MLP neurons of a small language model. Each row is named by its layer, matrix (down: output weights) and neuron, and shows model dimensions 32-95. Each number is 200 + 20 x the weight over its row's rms, rounded and kept within 0 to 999.
A block is one neuron, or neurons of one layer that tend to fire together. After each block is what it responds to, as a language model described it from the Wikipedia text at the highest values.

L3.down3,210,204,145,187,218,176,207,181,189,205,169,164,233,211,196,166,220,159,225,187,196,201,195,223,190,181,194,217,193,195,200,225,173,174,197,200,182,174,203,196,209,190,192,194,229,196,204,191,180,193,206,205,200,205,226,193,173,206,194,232,195,184,218,215
L3.down49,246,195,218,189,206,249,210,196,191,221,183,160,179,205,170,208,204,188,200,206,229,204,197,187,210,205,207,198,166,172,211,191,234,193,223,214,216,205,195,234,181,219,177,205,174,228,230,203,221,189,202,163,189,178,218,199,196,173,208,216,226,190,201,219
L3.down148,223,216,172,206,179,238,202,201,227,161,158,158,185,202,170,230,192,201,189,224,180,180,223,228,210,220,202,191,184,187,175,207,197,216,180,219,211,175,192,197,226,197,188,189,198,204,159,228,194,206,185,212,190,172,212,186,187,213,170,208,177,238,193,199
L3.down238,213,199,202,208,236,234,234,215,215,197,193,183,197,238,191,240,225,188,212,213,179,209,183,199,240,205,196,214,178,183,202,229,191,192,182,227,209,176,188,246,186,203,185,192,176,201,196,191,179,196,220,205,186,174,233,201,194,160,228,232,218,211,180,199
L3.down395,215,207,182,192,206,191,214,231,191,162,191,195,226,169,197,148,214,158,178,200,185,218,175,214,189,207,167,191,239,171,194,237,176,229,199,214,196,187,220,206,175,247,173,214,245,190,196,197,240,200,202,168,175,206,175,178,214,202,213,204,226,197,206,202
L3.down477,192,192,228,183,150,167,212,237,186,151,181,192,191,176,188,244,205,182,193,224,213,220,177,199,159,159,191,200,185,234,214,198,194,201,225,170,200,185,234,170,218,210,199,190,197,208,217,189,203,216,235,224,202,195,228,188,185,206,209,230,209,199,165,157
L3.down638,193,189,230,210,246,180,201,214,200,162,170,197,188,247,185,216,230,214,196,180,185,204,180,194,192,194,180,205,168,209,181,183,212,164,205,195,227,161,204,170,217,242,159,224,197,201,194,173,189,206,186,212,225,201,221,202,195,212,202,228,205,220,177,209
L3.down695,189,203,188,192,171,227,192,183,216,193,177,210,196,219,187,172,224,198,233,175,263,251,148,178,222,235,187,199,191,223,197,217,176,186,214,202,182,188,184,176,237,174,178,176,224,202,212,182,195,196,199,225,191,196,227,197,174,191,214,204,194,195,240,197
Description: Abbreviation periods in names

L2.down416,214,190,199,204,220,185,195,188,217,199,204,167,182,194,170,185,190,180,225,258,222,196,206,190,207,208,220,210,196,208,201,190,197,226,214,158,201,237,176,212,164,218,175,196,184,196,223,203,216,200,190,218,175,169,230,222,210,170,206,224,191,220,207,146
L2.down418,211,188,196,220,202,214,202,184,192,194,181,188,179,196,162,201,222,214,216,236,222,219,225,184,185,165,204,185,206,231,207,195,188,160,209,187,202,233,210,209,189,187,202,212,164,218,192,173,201,162,221,177,202,199,208,212,196,182,176,237,227,215,214,185
L2.down423,218,207,178,187,207,204,204,223,194,198,246,202,198,196,192,193,169,168,169,198,214,194,201,239,193,202,191,215,195,197,205,184,189,193,211,171,242,233,196,168,181,213,180,212,182,175,195,214,166,220,226,225,202,201,189,196,217,149,219,190,236,203,187,162
L2.down673,185,189,204,197,200,167,192,185,194,172,198,205,190,174,161,192,207,184,224,203,227,203,220,193,200,222,232,220,170,208,194,197,208,171,213,224,214,241,185,195,202,205,208,215,209,175,212,213,238,220,184,186,170,158,199,223,235,179,211,239,198,201,179,187
Description: Hyphens and table separators

L5.down352,204,218,195,220,203,210,202,169,191,219,195,215,192,211,197,225,194,180,195,189,177,219,169,198,209,190,182,192,174,211,177,175,218,202,214,224,216,213,191,240,188,172,211,189,207,209,217,206,184,214,168,168,223,181,202,178,235,212,205,206,138,191,210,176
L5.down408,190,206,242,188,204,197,214,189,185,182,203,214,212,183,211,246,186,235,193,171,213,164,156,241,213,204,212,152,214,228,209,179,177,183,183,192,217,193,202,216,202,211,189,221,175,229,206,222,237,200,189,239,184,197,191,207,228,212,177,228,221,216,206,196
Description: Mid-word name fragments

L5.down230,204,197,197,226,194,218,158,203,172,206,223,197,204,194,174,178,195,190,202,185,202,163,196,177,176,227,217,183,251,165,200,201,188,187,213,210,200,194,186,176,187,180,197,179,205,197,182,234,233,211,192,189,245,212,173,196,193,164,184,178,228,187,216,234
L5.down704,187,214,211,207,207,203,180,191,184,184,209,214,205,200,230,168,217,199,173,207,162,201,204,172,202,172,182,198,181,202,186,187,230,198,210,230,169,186,200,225,178,170,196,185,212,186,215,212,176,201,190,181,160,250,229,205,250,210,186,208,202,230,208,171
Description: Numeric table separators

L2.down23,200,203,159,221,192,201,177,184,189,193,200,190,209,174,203,174,183,220,197,186,239,182,195,223,157,221,214,208,233,219,195,230,169,161,230,183,208,201,168,201,207,184,154,215,193,171,210,220,178,211,174,209,157,173,208,200,210,217,204,203,225,189,194,213
L2.down485,228,200,150,203,185,213,209,172,185,189,187,192,222,194,211,190,186,196,210,216,222,211,179,221,175,209,177,184,212,218,198,192,206,221,255,191,208,207,201,215,210,211,205,175,212,184,203,207,200,216,248,204,172,201,203,209,188,204,215,209,209,215,193,181
L2.down486,220,175,201,192,194,200,219,208,175,175,192,209,224,195,180,203,217,205,158,191,220,197,160,203,173,193,223,188,203,230,239,208,158,181,252,152,203,213,201,201,238,179,196,167,185,205,216,232,180,228,198,218,193,181,221,185,199,212,203,211,209,176,204,176
L2.down492,216,166,166,219,207,193,216,213,173,159,191,196,209,203,193,185,229,217,211,195,216,208,177,211,175,199,219,211,229,232,218,220,162,160,229,184,205,165,189,213,208,177,176,174,192,206,209,236,178,209,194,218,165,191,210,203,191,235,218,213,223,169,203,200
Description: Abbreviation periods

L2.down180,161,191,188,193,202,188,221,217,216,216,209,193,192,174,233,198,233,227,197,205,196,219,219,148,181,226,229,194,181,170,175,200,211,197,180,193,246,234,180,186,235,168,223,233,194,175,207,184,176,213,213,215,209,188,220,220,206,188,216,189,212,192,193,228
L2.down438,168,188,183,224,210,190,247,219,191,193,182,178,211,192,177,193,204,236,171,196,227,228,161,207,183,224,186,217,181,229,217,214,172,173,220,201,220,206,214,196,221,169,181,189,176,213,213,199,159,201,215,260,198,192,234,198,200,189,184,214,223,174,227,191
L2.down512,174,173,210,182,221,201,215,210,211,231,212,227,212,193,213,195,209,215,206,219,159,185,145,209,200,195,197,186,180,180,188,199,206,195,185,178,192,192,163,190,230,167,211,210,213,197,162,196,196,162,189,193,204,190,254,233,199,172,213,184,209,205,219,187
L2.down539,204,193,182,221,193,202,218,180,221,176,184,197,211,183,186,180,183,229,181,199,211,185,194,201,202,209,193,196,208,204,220,240,199,225,239,219,220,191,170,215,185,196,179,167,167,207,203,210,204,229,200,215,227,207,214,197,219,192,224,207,203,148,167,200
Description: Abbreviation continuation tokens

L3.down72,222,211,184,214,208,195,176,188,220,208,146,160,229,248,223,213,201,178,229,206,186,189,204,215,218,211,197,187,215,184,187,215,217,178,176,213,211,165,201,205,211,185,196,196,187,189,193,200,203,208,178,208,205,191,181,220,205,193,258,231,251,199,195,177
L3.down87,193,231,203,209,201,191,187,211,194,187,191,184,196,199,194,211,184,234,217,233,209,218,179,213,191,198,175,182,206,238,210,224,177,194,202,159,220,167,157,228,205,188,217,213,203,195,206,226,185,187,182,195,199,201,226,173,223,154,189,192,223,225,192,185
L3.down334,222,219,198,208,157,236,177,215,234,210,190,209,203,189,183,226,176,202,203,231,215,208,216,206,164,227,163,206,210,179,232,230,176,198,211,208,199,214,178,184,187,193,189,222,172,217,175,214,182,203,192,200,199,192,234,163,209,195,179,205,215,177,166,216
L3.down401,230,197,211,191,210,206,195,185,196,220,154,231,225,189,240,196,185,235,212,225,179,170,180,205,183,190,228,194,217,202,198,207,198,199,193,166,211,202,173,220,223,227,196,185,199,213,196,210,198,196,196,223,205,185,193,219,199,182,176,220,199,187,187,205
L3.down421,201,257,174,169,176,166,204,203,212,205,189,231,243,202,221,207,216,183,191,227,171,173,214,202,193,213,231,206,219,208,178,196,228,204,195,227,176,162,178,174,201,198,173,198,198,142,178,194,214,186,192,227,213,206,211,168,197,203,204,243,176,186,167,186
L3.down540,181,210,172,206,228,194,218,201,204,220,190,180,185,209,203,221,182,210,201,199,192,180,203,189,181,201,200,183,214,234,199,203,194,189,222,170,238,194,204,194,192,201,169,221,158,189,180,210,225,217,202,190,227,180,200,213,200,189,186,236,220,217,175,211
L3.down623,223,191,217,165,197,180,227,190,213,189,182,212,193,217,180,203,220,195,197,197,190,199,184,196,182,199,223,224,230,152,226,235,198,235,210,176,181,180,171,175,229,226,196,197,218,184,178,223,202,207,215,201,174,206,193,171,220,207,188,191,159,223,184,196
L3.down719,205,183,201,254,193,226,175,225,205,204,232,232,202,218,201,169,217,194,197,191,259,202,192,149,168,200,191,192,198,238,217,177,206,232,214,191,206,200,222,187,180,179,193,209,173,225,174,224,223,203,200,209,206,188,214,201,230,173,189,200,181,211,217,215
Description: Hyphens inside compounds

L5.down576,186,234,211,194,175,158,221,243,181,187,195,207,205,177,214,223,218,230,200,211,182,190,194,216,177,208,222,251,212,195,246,178,175,215,207,208,241,188,212,229,242,217,179,219,178,200,182,201,187,203,202,218,221,193,163,228,175,218,176,165,216,158,175,206
L5.down601,220,207,188,180,226,204,194,191,198,170,194,198,185,180,209,200,206,231,185,215,174,208,198,188,206,185,196,217,230,195,216,187,206,206,217,194,233,220,194,211,142,233,191,252,181,211,164,210,224,208,213,219,172,211,174,198,201,177,180,236,236,216,178,204
Description: Word-initial fragment tokens